{
  "n_layer": 11,
  "d_model": 256,
  "n_head": 8,
  "n_kv_head": 1,
  "head_dim": 64,
  "d_mlp": 512,
  "vocab_size": 1024,
  "activation": "swiglu",
  "norm": "rmsnorm",
  "norm_place": "pre",
  "norm_eps": 1e-05,
  "positions": "rope",
  "rope_base": 1000000.0,
  "rope_fraction": 1.0,
  "qk_norm": false,
  "attn_scale": 0.125,
  "bias": "none",
  "tie_embeddings": false,
  "parallel_block": false,
  "init": "uniform",
  "init_std_qkv": 0.0262,
  "init_std_o": 0.0,
  "init_std_up": 0.0262,
  "init_std_down": 0.0,
  "optimizer": "muon_variant",
  "lr": 0.00242,
  "beta1": 0.93,
  "weight_decay": 0.055,
  "lr_head": 0.00552,
  "grad_clip": 1.0,
  "warmup_steps": 200,
  "schedule": "wsd",
  "decay_fraction": 0.904,
  "decay_shape": "linear",
  "final_lr_fraction": 0.1,
  "batch_tokens": 16384,
  "seq_len": 256,
  "doc_mask": true,
  "train_tokens": 133800000,
  "steps": 8167,
  "dataset": "wikipedia_en"
}
MLP neurons of a small language model. Each row is named by its layer, matrix (gate and up: input weights; down: output weights) and neuron, and shows model dimensions 0-255. Each number is 500 + 40 x the weight over its row's rms, rounded and kept within 0 to 999. Numbers have three digits each. A neuron's up and down rows have the sign that makes its largest values positive.
Before each neuron's rows, "fires before" lists the tokens most often just after its 100 highest values on Wikipedia text that the model never trained on.

fires before: "\n"
L3.gate11:501466444475416543554477490530487460458559508542494556486498485545488537464508473500500562533426500456659479509508470490490517430527468499491567540460521489490445517495496417465500485494480455507447471456570532581486507495529508420507573575506531501455459472439401501548456445491469482489513478532430410493492557494533543544494444544424501535504492499468487532569480518457487535474481489558526502530443444466474505518514597570527511479478553445536488457562558536481584513495484520554490538489465490459473493568497475495385412567444540476490502554527431527514560492464528527468529468463521509487432496492505538459559467495515497517515453543486547529482490562522456530492454435494495461485546514505483529543473434474535498499516509553477540501522502544431430440520515540
L3.up11:542553459411482459476566507583472538531504437514545446489499540469489533500478471483486497474463448546481534508480498447483532492472477526472474505485553481541437514459513435469500476537523544587484477549528574523500561523419538468549581601491483533442516515520548458516462476464486502568490421508500474489543526544581467529484503551514512583486490494469432453509563571522487456465521456570540512508517529462527533549542494460470512522513473502487501502469483500488539489521454520458461445501495523474353573559447524500475505552509543576403448534508516522468562512492519467529512588509549474471506506475508445544514560452484472554513483498496511535497526519461439558490508502379542542509493508508442536540474427530547460411463509437436465498487438457438526487491499474
L3.down11:443508549407474560500559506453419529519449510539451466482518523508580496466422485514552468462517440450471527476466520466473522483511463440508571485463527454502530516421500462567485588548493503404455493536450415501567488477462526540534578480542510495469458537481570472555448527490594547576443539431481465473535456568581473516457507533461467469501479415486483478503537600484528533532499515473512544498445493517508494475492547507524488506488531545516510509469491476524495521467466468565486528597438551542459520532453515531513546495607466457472456408464506459521481474467463461532497570470495446456486431503505532526492481430519542553523522516498497485519489570473490536513460506519513432547409591521483523526452482472484526515530486450491506520526516497563495538467486519

fires before: " |", ".", "+"
L2.gate293:453467469492563516562522488532580528484448476472579521554511458478557558551564552552528511493531502461498463401417546485514526495450472509544469466497470466484561529381496559425477505547490550535554498454512556465490465480504458466537530531453482499481441467507538504492476504485520491610470524460496480502563575538490441451503461550518449505481453525507558541579550464497519554552526487511418482522467538526505525542559530496487479460561517541495462495526505529487503463479499484575506507556524510502457502516499491498437431519491501534450530565521551533501509561583456472492511452527465563432468426459444490547536476485423469445521510498461417495541548400531481508510415527489496513509490468499485497494470491511535549514523537515530594548478525409513441572440504512
L2.up293:495462573500510482599522466527512451501448508561548497550497426537480515562477564552476535519542528453503534480465546523451522505436532513516559450541467569532573501485541553507450451561504467465524471545525518497544592459475497517502569508503419509504476474532540542514474511480480479521525494487373517493520512489489491473531617559526462558504471452529462624506456538465535513562547486521569470532459524509501541525588531448545520484527538457533509433495453513503503565486453442511553526489506495438483482516478611498462433503475574483461540521539517519425496578539484494483462514467547481472477494473430484493439440514504499512439520491493498510503480472475464492594476504420488539493536511434474473558442544521602471523479510559520478523491485475551491528503561497
L2.down293:592488466659513544515564472446459490516414469539447457533501488532499547514516465476504385543569425457527529485454549515508483545522543528468458521505527580509516519462441505522549558415512463530479508508560479523498496508464501466464526498510493468527484448493445488496495480454529491469528492472515468428517508476565536476508597509432516541544569516472470464497438519451478437450515548539532448504566417526552527472472527500551451460417541448505522457466424451465533450431520417442462523524502441558489530538488533469471470499471518487441501404482507473454492512480435468488434487513493434501564489496522483542491425502540506510523486503527502517494509553482540423501486517491509497498460489452483503486512535459515545522479471438483538460481517453470462532503537374

fires before: "t", "ation", "er", "f", "s", "in"
L5.gate407:470500442470450506521591554499573508554485489524470540443560488494497537475411451560493552510502502456525507417449517435487490482496550545492524517477508439513539479451481533482545457495455485487470511503457451448459474557485540448443439518495440513519481500521453520546430425558480519477393517444577460500463488548456473444499484484488551492569481523498430521523537474495505465435498436515513422507517529522482531554390457509556481529443573465543498526544505382571520472555486463485466482500490476569527532486509513472473504499578479494567544527453484532522484574506580472442560470511520462546480467559480512537496522501534466483488575576495503514545486495499476418477553464510560507492456530524518495518442491465488515456508482513432420523557547423489501466492424508
L5.up407:521499560382543498490532511519510555516452469451492515526557582442446495431505484521524534510554399539469494507475542523532435499483478514567421436549508458493560473494480515465478510464467537470527478584462504470457549548376533457504496479565533503536428505544468477494505498533587526496542512587473503455374477553450540473495480522497462459456477491482479558516493521471529472485504472453560468430465583449511513485478542528519460424474548497498482536524508434542440424454504485471462467509529520520534499465520517486503457528561509579532451560506489441478510535548509424486519440505460560480483507505515485538470553530552500423446514561453537530522460450488466519457539518499552505464470514505483453528475558581538455489553530537466515462481566522463574490503500491
L5.down407:550539471511531527532546447626499518577524497483463490511444621481498477485478493517539534548516486447489546503492462554511522484529470507474508526451518442494535508520476483513565511462480468476571431473509526526536520525478557459475427497512451546531465495549549486508559418536575471566504480527511528485496463522482544502493451443529552511573484457548492491563547491448452532540518560525545504479479557551510557512488512532466440446491515528494472502575498411476553483547553423510412450512477535459550537536502510444475464534530513545480480475558485467568432485517512500451458490536540534598508467572492547539542501512487446400450444503481548450518423492478494540534523489441539472427510479536523574435448521491495412449595526525497553493517493472530514480487510525

fires before: " |", "l", ".", "ers", "ir"
L3.gate349:514482451449571519559445469506645450456501542567499533487433517521493523478510478531534514550451536489445544537478458468533476453526506500511525397533475487568522532490522495511513473548501488463487489530492505452504539472475518461525560540547504555474459467558486469569583436573462503565446513445538484468493521440524516384480507481562481455512493520502514436476488564467510570461506525509488546449512492552557418494525498472547529558509512406522531430515440475440475491535460539440536491531524467519489532548515481453438527491546544465484502478470469547516469499550463547480474514460498456391498609521482481500547520462500512443516572532580436505511557466496470468532496498479528512589536510451465455523511492520459556501529510479541524446414506488515527468451556472
L3.up349:479581486553553523518473482508497388478471527524466536531524492467540541559504455442467458445535516468542422520520495516502539585547477563494509558502544443518532519428513578536417496541519520495523523481496487459597554503506522513485581502537449491469524422530539496508540457501479445490452467441466508495476452453497520480543514514517457482472556497525501540538506467383519470525497546485601545500502546522487501497470464451493537502538428449530496431501507566452536466474494508456558578532489517470500463593527497481498500447509563497525511446418465463479519527580422427442524579523421589469500525476486489512504518537527522505492547538526500420507467494464530531516496531502491470544521485470514546477569383559471517484501447531530553517533490483520498530490430570
L3.down349:541466525608497484446482439458466468598477541421504439559498476445517563419570512525500454587540545454513539444493505445547449530547545519470540492536544464542450514530500516465541542477502521549506566448538428506483499532461422513536432515484511624495466526510460551441498543495559494448479460442463532477469463499526497461490470466503471488524485519496473469498472521479563520537478464543550522505503439442434530479574436578548531481520508506492504481516460513476523530494536501498482468481460530475541542501542482488535444485438496473512467518485477470538424601408423513541550556447482519493454524494459532560530463512493511430523560517511509431506514455618498458506522453444485537488502529452485444568522455501497536507532515494485572523468548473490490499458569500

fires before: "c", "ad", "qu", "i", "g"
L5.gate205:503453393456469540514448477386458552502469472465461467510504501549490477434462549456470482446535507475486523494484446515499583475421507491431466508511574452561558538475510507465536523520546537504492528456546490550576500594523516506503584482586484451506424437537420482537470478491492443490490475461433458540516528571483467518466521484505455538487496539516474504502479493483509523521487490518544500531444470529478528517516587533477562492464497497499516503440576412539537523495524514442517474562475545534510491459465471558490557466497501474449411497549487521540428512511503467465524431504498595428469567560515519522500486463565478463518438472460432512500498572516570565566549546511526479515514456598470472504480478508515445445535535493491513492513508531499564493571547461
L5.up205:498455476515549545459450497527488588444526494476509463501552492498503469461482453469552579520526522521508542502577425587431482490498445451490532499453575441519541530486599457554558460461505459496545426443612520474548554447584488455578531433512519517532559497460498434553555577492566473406452464501465546569560394440471555532537501504489541478516453496488470519497485480536515515519467532541477518451503488502497504488408509598472564499508463530460508482560535488511528524463508469526480517506519481441518453551514526481503491505492477508475485458462584500509508429507474482516537476445473469511514509493496439459501443487514523512504518495441448563483490509502457471454496409512512513492456564501482517564566539479481555438483522534438487500529535503551527529565542479
L5.down205:498525489541514536507477526473512480473443466518501422502534507550507568477459443492588540472429488497539509514541503520519482510511522483497458509505448459445512469488469408467528538465528536537441462566557469582528478504542485503486521485451431444473505482465520513461491487504522474445475552494516494443448485477421516488497450460404479517471425472476390580476571442530522481499517462553535497548529488485531528471433403514465421469451525531507526491576560510533450455428469518465491479581488524464502502495452552514453514516554481491503509521463438491511563510554496560451576469543512478471550590482485365502439495481501488502502527528487509495464499456543476567535553494529488489455475549485472506411481480450489527472509501479550496509552562492564510547534425617

fires before: "as", "g", "le", "v", "b"
L4.gate199:476498537530563537528526497432509526506475520448532490474469469521477496411513436553461559514463551493515591484429512473485502471586586499505479543460451462541511473484547442554439492486534481515442540561558504425534463404456495441481505516555411480509515553458509529421506457536424514509466529425480480530504485530506501489458494505516497508516452462536540539560528499475546502552558416501485493459483489564472513465461489497472499554484509541543458468482529570530478507559495509508456487495473507546483519493531526420503508534507513474558549526545554524532523510547504553450500549504520533497480459476469448405577507495540473547578495462506534532482569569503528476470431530482511496592463490474549445462508454484432515465507455581589531503533542440557437507410573494
L4.up199:506447528511475502500560496522544483534486484452560459467425497499497572490536576499497454516500570443555487533397549470419551532554487479549498481545452513527413537500529544512440522506489554474511585438543466473561512510450526479501478478466467507506512480528593523515436459564482523488466480513544494463474476563491539518544468504523518497427574449544514523509493594497461532566515459530544466468487461556512544404525537511505575570511376439558472502462527497484467548513457532534431535464468436546556495513463501492515491520484534442452522535507451535512541521491484481433551553460491569439515458538558511530506509500510475483518459492542537479489599502472499502470485454506499467528532534509462526443569507518506512485395441477531506483517477386501466518569501481
L4.down199:521441557602579540500520438512550443469516502490529444508436502472424481480529509504554488508467480543457522600477544493517410517533522472470511514517531551506504438517522491501531505463498538486497453475547484447550499478515556465542475499473512510532516514501499549594460495470505471427484534484524476508616537461512567503467411477502385530491509516466491451532468479491444484598550506583478551552544469493590479501540461502455508486465520503507494516513443513467415476509508498487514506501451517496489522491525485497524505479447486454388423540509461579522495538457472521509527475544519524528506462529544504450477590398562495496508455490561485461514515465486463519512561425489545527484491404415448524435547521468557551506493460492487501483497547444428505456554519463

fires before: "t", "x", "et", "ment", " of"
L5.gate16:586485551497413499542496508487432444482418472485475489464488532465527544524465514478483509504537504518435497501494486458502529553513437551468425483465562573455537483557510560522537438476459577441481557476466528518432422466488473547516486592406446549486451464560566505490479531537490449444470502568469510480470480488450439455557500480461530445539495476411469496518547488455475468500427507496508455535477555412507516539435434496480419517511479474511470517545538473480583464484449440466516446514494489464473481451530536468544530512534448436553523603440455492502534470494522517485561518504463527500439454503489519505460505500517469497568467471447537487516472534496500521466533495518491512420459445477416463495515528379423522514507468529536477573477493486471508537502504519
L5.up16:491458406488465494407546500440538523525495510472509510515539513461572486527501431464483539520530470522506507486482605509537484490492417559448439441504531482504489533471512543549549480490536488502508555446522531513538457505514555497579577491452592495460487503538493572534544473454522564588501449548523567488503495503443505506483484526572531474493476527456535523503527457477532463487505462471497415484494498463529511425468468461469492487492539455542479440461438479555514554486588439511485506422430557489447450495580507518458563485539544492445508488513478462513509583458522492478456514470474577587571504483465561536444525484527495495508498543528487432502552551441479481480522538523550476561526565460569492461565550465488482468534494561510495492558468579482578474502444467
L5.down16:506491448521462436516526461494511508504533503520412478455499436557517441413498476484444479488492581446529487585413404525530508527567513596485554559478448531527527482439538591519516566460517531427524457519463526482548435511540539541498530475449517492434497436541476468589455466507530456388575538509509443493503464532524542504507497476481534534528520502492444493538462537598470526473473490528511515479482483439472441516536402462580531564563520509469554475534459551513512510490552541463481495577506577550506498491479501500509503519525450567473487497452558543507518502522497465497496488448472495502539490415485484503481525415462441485522454534476484491511550503564560515501518553541536451513513541487477446526554468511512483483539596532498439527479560548483483474502498504

fires before: "g", "t", "c", "os"
L3.gate287:527470459483510510462479437511511550460511517502416555492524459507472555458480499492430535447545500477478476462470439463551492480542514484455485440440510485517523531478434496548486490547517505522447467527493461508464504424495479628457451545529502524519433534462444487505523469452450577502511533458471481484518489489541395488479462509480505452479457468562571544538513450516525459480519494469567484493516554439506509504491476528494451530491449546491517564482544445570551472573545522439515533511525522477576465526506501533451473440444523520521542456468515518514491521470485416481510511454482467462500540461431513531468488508487457468453463519427498528483505500493550510541510649506433394481543476468496480525603565526541530453482485463425475417503473478547469575466582431
L3.up287:502486447537458546467550441560499577499478518526463540413527507563485534510559500490463513517540535497475463453502530476508509509494430450510500540513541471563512462535473455477414461532426493516485481563526537494514490502605520544469533538487470515503495413530550463505567522471407545462490498453519537504457520473557513493497516500479534490526456463477527483526517491476458491509477561498539505485589493436522456448431513581406529538551501452515494558478597490462534442471527526454520541550465514467546581445509534541507493501407504479581530464451581548539515491517509439517515550503482490636517529486500502474518463467585453480479465454535479496484537520539532543457481495433507476533461443476443431490493477501456535565480563483445469481610462486534477507550515478
L3.down287:484502500497513443521488464458451455469490471538522465466456533479574429451545502490472547438524546564438564541483508480459526436499478501453485503540538447473485460442520464501517510477499503506562522442474510527560484481524523617534490482500532513517465404443500567470499505570472484591541507532525460536531506496459536543513514512511420566542493526422531599490478475488496447541482438397518511481491543601553580522481554478466539471542493439451485517518492472559512472486464485527520550542536443519418462487531482483509527503524446518563523580531529463507452504457560463484496491605479460479486509429527536505496442476488474525513539514618470508523533536510452496490458546532478477488494511518547510506535529524555488529392498567514515589490577528524531470487558535

fires before: "as", "ag", "ad", "f", "g"
L4.gate367:501493456489468487459423483545475453594425512413501533521485489479456523501496557521492554547494578506580506515447575443458476537498488510455557538486490485507469550397499508525462524523521578492555578471469447514504502474456449510449438440536498519458547465504580483502527511477446475498532507499502484472490484532554475492576554526538506564461536571568443470543519537535507506520527511513474574524493503575529471450490434503442515486476466389539507493493474445489441511466404531525442516548481466524492453454510444480508542491520536566492499489585456540429534509536448450518511461488434489470572495525569478477510531445533456518506505525504484495507519490421494454452533460528477533469503567515469530502483467640506467534521529555550587529484538456545490469535509494
L4.up367:542498433508475512514487511489525426518486518442523465557443474513546501525484507557524454513486574515585566555513555481442499484551491452489458609518519431420549511479470495545507511535448526552573513490495467507553581479511595458448489424491492484431465534544523553572485540463476530589446496488524537469544454444517477568565507553530487553510538463526495423551513468534471470489455491497488516520580572505551543449566526571516502560551470456548553466504417457496510491484508467542468488503508481575467497559532447449493452559464498495545485470537596497562522521496489510470520547499536398458476514518534482544500533533466453475495430535553485533486497497490511523505444527508513504524503546443501467452470536517461442576480514517485453428566502494508487501506562546
L4.down367:459512529614564521413502546448540463458531552425481525543494528514523484573491510498505512493476443543484501486511513429532410485486414454494470479551506536500449487517484484555458545555490473480527452471570520601580546490528502486465528561581503513445541511450551496550518484482516530546476525566558548515433455554514548478486510525468470560526524474547516560529530488532476469424547433516545445506598486598506535507465463441478546481471568528475437542448499472517491452527475464479445452479436545507523552530521534445459504499473498508491445484508446530520459463551564571524442452485414508459495477527551552509521553438545486503590445421491476511454505450434531458507518521450501506480510494498506505475562508458493523523547508489513507448518577490485531505517494488

fires before: "\n", "-", " "
L3.gate238:478427449559498537461468533448562549553424469464450551464460477534569508521495493468501503494459523414599541535459545535530488443442517491385472485510467535559482560583456455390510501563479494483481535552537492446505473541500545545454477514570440493478462489500516516496472491503464516520539529550502483521462490539533508557556495465480509532538462429526526513563530446434547523503522511490469515498476470527547482549548504483455519541448568516505405493495460436513534525536470474502529514531437529553436465524517524471502588485498452436470423480482554511556488508479498468574469430487419515500503460417499510508502489455508488461443411511491446497492427518537431482553439485461493503489516433477465473513537531497571505447463540494488575477539532450513482469437534478
L3.up238:538529502499499429483495472511500541513549419427525444550514533409462471470510500512438549559530519523433502483525509484528514513415515472441505532517477475524430542505514504459527539517480549522409561454488498430506399480445551500433498479487460584524521501481456480586525429490425482491498469460544482499562549539527521550475448539511501531511433438509522477562538458583554545421490497532485510467446482499585530533477545494528502524493488467489504497513505462543528507464436532443503476553512473426527507543528467479523561519413493457458433529483479492543573503493511527590562494434486508466479504516557512511480508485489502484462537493539505468541473467499459455455467474496507499535485485515450385541447451467538403495511554436394498534432547535486527456497454461
L3.down238:554443463467513504517490517512527535542485498467489510542460454445571525438457483560490548529500447446557495539506557467581477511516478515525490442537578561510485507450526486519452490522503476524430492503496502534542479499542501485415485492476486457480505522487512498527507522461521486507510586458488495435470533423458455466432555535539499414543526457439475509560427400521461468500512507469417485503448481456560534432486528516603595502501636496514515450437526527506558466534608496483494480463482426468484529492537525542503517519488444504515502531466477459485482524438578542456512482441564557560514541533439513521519472479510488441448518499536522525554501468535450490495529471465457485394488457459533538512571496541482556543538459443465443472476500539507496489503414522

fires before: "g", "v", "b", "le", " was"
L3.gate242:458503478529481497519455493494515510556432492505439421510472547508458512490470470585573471469560481428519547472395455484485485519561480464529483478516480440514446567403586540516508494587452549498482505508469463457555445512473424496461460444568510504514460503527457471467544512524491494444470502500515491521558482428549543512526555502461435519469482535490506469523450588477518491483486524599488502485484528467515458470534399561515489553456458486518463508606487520459460598498540553481478454414503540547524493477487522476467482516510541475473567473526545472526494519535474493455501578522461507450568513527534536458480513513510562424495542495502486509531500511536506471529537549457418497553482515511615492510582541482481524582507445493524486432532535516472507522447569509
L3.up242:478505585433488473516523534531535486494545575446395479471583583517426526494545484445536486478451508448495496503501496518436624443501472505485575545497445566513481477541526517497538554544449513533449492540448548482476556498449489470524468510508487443505399478503551544559514501460552533506553481510462469488474500502460518453509402477484458495551527409498488518522570568561489437544524444520468485579525495504476506549457496521545500516485524484513528496559436474545533496455576508512441490442464533455504464540507474521566458503457501487475474503494496472489465464433458528534525487521576530418550526478502522489458546524428541466478449556514472473412507482430558470464488474433500512501426457496491575553527458489473516538513521516489567467466529453513472492490453575
L3.down242:528486519527482432486496490476510530519539489540516496557479467420504523441592513492503465527527467434485575480467458480523530478556529474482457540515532571557520477548521455492433505547547551520432495476480480532501468471411533471498509507448449594488534500555409510601471540521475462424499454465542551482467486487481495479497429507506492567500575540553481456527501461545492516440482500496452485531457556526535521505425500502424573536469495532394458520551511487508518517478416492503526530473512503440540461480461490489509461544429498504423575570457497537514448515442442438478474439504575442513498505494493508475535473460518518533510477493544566482500424479493461525486503456439558450513471533498538502515530467549412537525509525497431511444572576528483560520468584438

fires before: ")", "id", "e", "c", "ov", "her"
L5.gate331:509533520577478529537464475537487492458503514507515500463466485568484486496476590518509548477493538581506474406552530543525453448506462494463465511447522457509511515550498563506580543498530418463470540540481427535515536517440478506400536485517532528572514533546503523483455505476516584496489441478406415543539490455557533541543529583477520538580470504465547445475536517451429497504549494432466493481552505476478465447560522535527444524493520504548529495435561513487471536522487497470475510534457483492495535503433418521498527462567507539545526487583515469506484544547541566507475548554503493438485490482578491527497573482532593466437524487442477451451430476539484534522500482497482473498475476534530515554456580602556549463423462493529498489467471504461456523482473469
L5.up331:577527484594476478536577514572498516499524447473470490496486561612488547462475431507446536507499534529508437473539502554539510549532474482522491558423458495484601479561523559498491502466489514572435488444452526562527507481515526404495513490489534465444505497475508504483505517508447567538457504517498604496457549486486513540502480557518512550547547469496462467536452547526451525538501507433473474536523449442501489455541557532534542536514492529536527566501452531498494475512545436553463476444451358495490467520459450498483503476500498476572446454456609422532465530496539553485430542447478445521533443493508501544525551571551487393484471496518518496479529537524524443485500448534493478457435478512503563519482551450545476499501483530528471523509506538508521520544461517
L5.down331:553489488594491557468456392527588458514490540469519539408484532449522508500522511543539533520486521469481507529417480541529492594483523483497525464514482501493455507500529514504516555520468535535526504430506401554516555472490496519502458487551501408462482489541554502484399542475436468487539487504543552432497534462468437434485511441481463420530554514562525528538445459537574436459486534498533455489477506439524489476505496571493511465474532491490479524517532520509486536529538537522493456506481543483483444514522506488442484524493529481513530546538501430555497503515466554467539432498429516528564541549508553436478455564545539478446485499476475521431459526530453496478474491445507538454406534407554515421510530547540409561526478503525490579439462476513477479454527567

fires before: "her", "ember", "t", "c", "man"
L2.gate247:442445500551591486509483482484510506497560558581518515519486530561474515482465508499510567490546495452446450499590455561464456531535496468460562521576561465544540526514452555538552451533447467541495499464479515528536479516425472469452427525430528564516488550481431555479475474482484480436559466442466522489420413541521444502487512530542502490435524483394499487480441516443512523478503488480491512522464592583472450433471489508489452488448481442523446477492517454427424506473498427482522511503471482579482456497418475507513521473495495537488531491493471490494392574481491572427520536449532516482509541494507490509478522493529507503544489484531512419495371518419529474559485545475495561546492501495532569505519507525492502547460505519463470484487486492492497465577537503
L2.up247:456454546466512496473486512504454573540515519512455522480476495505445475474463526519431572447504502496496517503492503570518535538538535465514498550482458504476482569541541564459540522476496489546457560494435467535497472499531556469510459424489499565498541527532509525445513491551513508426462438539548584527540481572532549571558504493493530491473473481567432537506514477517493468493574516505493516469498522484509511547570469508585422441472449479440517535484496498510449483467542450514467429629501477444592435506507438470521562476574468494581545528479488460438537532533497475483562436528560536525517464480458493502478539590486405464495499469550446465504504486447590482498479443497585502467440560479480532496465488522501487433450417501551461502521469427504541514515522480
L2.down247:478552497446445511486459522508561529475495540534501488481458491519541438522485603553506590507489491482516554497485397530499450510442494506496561475381570402517506512488525476485456536526542572481476466533495504564490510486490551492558472487502486452554480505529490419471455500457516577547517483498519440496480578534482446483524502471428513470496425498467475531502422489502467530467466624434508550502503541474473416538484542460503424477487536505498530483514452506529514522523446497513453498453613463508487429477544531515571474500532459469460519408491528525535494478497565451613481506495506478487512536553534449517480503590429557464493465492479488535452520535514467553455499566450471535532513482485493543512537462488519515532490493449434531417412470485496515510526491544

fires before: "ing", "al", "n", "k", "ment", "t"
L4.gate314:500498549439456492491503469533530455472511506503555492551505474461524472495465445506434451570561544504489603497467479456538578539580431502398498495520525443467506523610480532498517496445522578533563519482465474604522501451430521495499543566538455528527450510503496552457487483550538440437453509495478538540489486468518478541451524410466499487543563524533381483491449488456496456465571478471472536462477478507520478474488505516482451522540517440471530498426411441558554511489479526481536455508463517480456469562530539494492526508488491548529479419537494578493497556453534500442433461535470510489497444475504482585579506417501409493516508488531488488489488578532513454483511543495530487530494551551500416496557531504449494512529489530510549544554511473522503529477519456
L4.up314:565534472502476495448495506534471488512548439490473492529521569502546491453538492531532501540493482519476502451559497496569495544483512511500524531519573527471482477502474546545457490528429544518530492487505461522476441503543417449508503515483470440467540553543587523445510444538515550538474472504496439500494506507475469496529481476547442468498413466481438496520545559502553457500485508447550487516491481455526449512530509499535465478379544487531457578391624477485477551492546539483516467420487484537447496501495574531515460510462454558502532537500493484568547529463485449526460474550464426472493583509531487414479546573483527540571484510519518505531458496508505523467570512563462479568431466576549500452514490446431519580547435521506502574489547489507530451422543569
L4.down314:526460475538476531504515487480497513487445474517515519517541413469500544423542512548515437504491519521602538477452491469492516498504515532475454515484472561454532432507441482473503501493487527566475515484458528495497495507517515509512474470512503513524526441421475445511405470486503466510486546591491488460489573521518483515483513443510516492515524495467464560471509449582515489465543456559518494539465475612476547544484457434439563421525503535480579455551487531535501450489522514540527529471566578523473370494503488599502487539536464373466442535504528460540464537503549509564519557484496491447491419492486566519474524471520429522583483518487526540496530430463503563479425532489491503528454553497496491517513442532476520529464472492522459416516468511583526438593488561

fires before: "ion", "er", "t", "C", "ions", "e"
L4.gate291:546438458461545440528506523477455438448489479537462532441574519441494517556452456501488497541479496519464517488430573469497513482441502587557471454463510405455502453493404522452480582490432509469474543523490504462477497508481492429457489514556496490503445488553482522489483537515475505528544468424523491507450533516519425512511541497518507585455473473577520517525524384512475519472532476463512529505492507485498557529506513461459531569527464585521493529473514542464423516452390499552497445553539515526424485468523503504502505577502521508497527481472471586603482440519538487525479515476449509427394519490523502483445531497497453437449493438532433491506510540531469506387497483513522460463503544560581471553471469508497512497547557491470466478490507535527502541515523433
L4.up291:454520515489494463521456493502515548463521515526480464409498526418511402479543469517502479463490447521479478380487534407505518498540466457484465478569510547477500587526459551584601512496565552514489452464521531437451435478459490404412512494521468502469452515526471492517496521441527448465474473533546527494513475467542498433507470531507412496438495527440516512488462448529432479549497478473470476541532503440433544550486450530554525533508493565546504541536534455532483504486577500544497539495487450517478541505417505504472521515478438455480499533566456433529490515476529539558467473491447483461568550564561492547521562463492531456522510484502452451519460504529490524525529452443545483452524486588527501466553502446531513575522497529519556482522459490476605561517530534
L4.down291:530566480508553488543536518520490476537478557432495480547521588518464505506460536503463475443537504578497515498508458409386514496470456519548504441500460419473520500528451492524518529501590451438458462516488530498490555509421499532485504481435476559462456480507483539468440403512434510448550443455501517490461552488543552474504442550517443570590483487510537486405523495477527531459573508552456513546499490553478528548465446448530470558565454502476463541521481528487468514493554471406485465473591502490418432521559473477488518587453538491518545510485513579541490501489560462526468548509493526490524447500576513550524537470481471459524508465506481430453404499510524527477499459493564483466577523512502504540486513497491425451520440495469488509534463524542477507506538502

fires before: "\n"
L3.gate305:489500463452427487473521533498539527570543492487458464375457499525503498554452528434448503499499510502562595521492473540468549500606452522506510481454433552441453524487532487500494532517446528464498513554476480555505472570564514531492536595501475545470460510506510448511463494480556449507528499449491481591602495507544509481496530488462548435522560551501473477523463466511529512531467489476507496444551489522526529487534487510489519530536530479553467502546474449511411532426441508533516499577498520467445495521552477551481406569448436512516452555561481575488600443529543533470506538550462498476506504526478556540557520438578459555466516556473513468481594544520514524494504484500500476447549516580501484521513472483507418536485475574487456467469514475514499419482477527
L3.up305:511567525485508484479504504501512483518582530479559515524485521411481522551462468535524470528519469511475487498399477556592553471441503409563554491486487442517445512552484522473413452411507441477498470504471491508531484524436474419555436515509511608487506504454582520465489500548517534461516457493498450503455505538589441555506505557474442514443542554555555497459475453521472508497507566542527497565507513471546505391433499518524550486478525519479492482500480491520526501469469562470533546481474502518455526537510535581501537474445503476520534514506487561555501505513577442569580525478562438523452483494556506494519512484534475556544476518511599539503475560491463569525523498508507472486405479486509462509528488509477534471433543471488476444528527621551494495462509538
L3.down305:396538473442507429473457431502529477523563505602458580519562456453504522491438477557442502495534449481542500506485522541507486511549554545492573514470560472550488561499561510513537530454462540430526488453511487497548481473522498504547477442451511597529538465415512507479518440499554518482474463548549443537545495513552410534507561510503546522472513430479538470529478505443520528481548541533424525512465545493568508480459473528532550510456544558504472521499500503485537573499426516450466522562458474524542479491539436385472473474487519490548499511549388438521471510522531507526478549474561538523522470487526522445509525512477469502546491486501512444552494530427516508538553496545539560489425504448505460495574535450601527499531497493523487454431492533503497478472478556

fires before: "ay", "ac", "ary", "an", "at"
L2.gate186:504410516512481532534493536573509504525468500517591446461475453507440533511558468454502562504549477536475513490541500529515494489495501535488459507454555550472544518479508539536512559544444523561493530430469517526386458471587441492506465536535559451557483456508426506552471517471503507474503561478488541574534463615465504504537502533518471487472455471471521495516492500564442537523520538516521414516521385520496491405501539456493493537417546489436542465477494488544391495476511526473559518498599494559504497502518427513470512554482494491479461470527427463510470457577462471460539523451522471587603460516513531548495536478460504515469518523522508532477510481478467452451553512499568522487481442479450538515498493491542509508476480562506476498512446482533461431595563492
L2.up186:539452542510459457523542497500534562565541499515470416417511510440535524449516450493457500543536454534552492466447471481499474549496502523480508525542592455494581532505484557524564498487544620541472501533523491537462405523544499464465554536505514521500510483507526461489480499460492431511552525444441508464427458528524526476508463567494479484503472479556442449446482535546560509540426501503481517520550443487559509487516540563541566552511465498433524502494502492472590527497447538581473474546559595490495517550489513491497488539417490526484413521516463531564493425576494459534484451446520534528475428460503474542543502487497441549478433523497560524497512516531453495458525606531471541513496476559529393476544526479537531510510526525478518497530479465466439485573520478
L2.down186:538550442543458533513473516475478495461487545503494466491522485453532497484526507507476592526478498456531546509516501478433496544535549455503479510518542499487481568474501467542499555456433450522452552488575455451486448406560513526436573491494498472475550488499505455521408501488483481486445550576528509513470474490450443538404513481483494518507517435428521507506572512617516542425523541508465534448470533436491528554531558483524469481463572495478542523514419547471511567506530533555537537486542529496625473458446525517536544497467511550465466508506522539473512510481512442461498548502480543525587536535512524468452512525496585511461419492515497494477496504505509531552541554524519519487548494451535500506401516425519558456503452462493490426428476472574495515481387544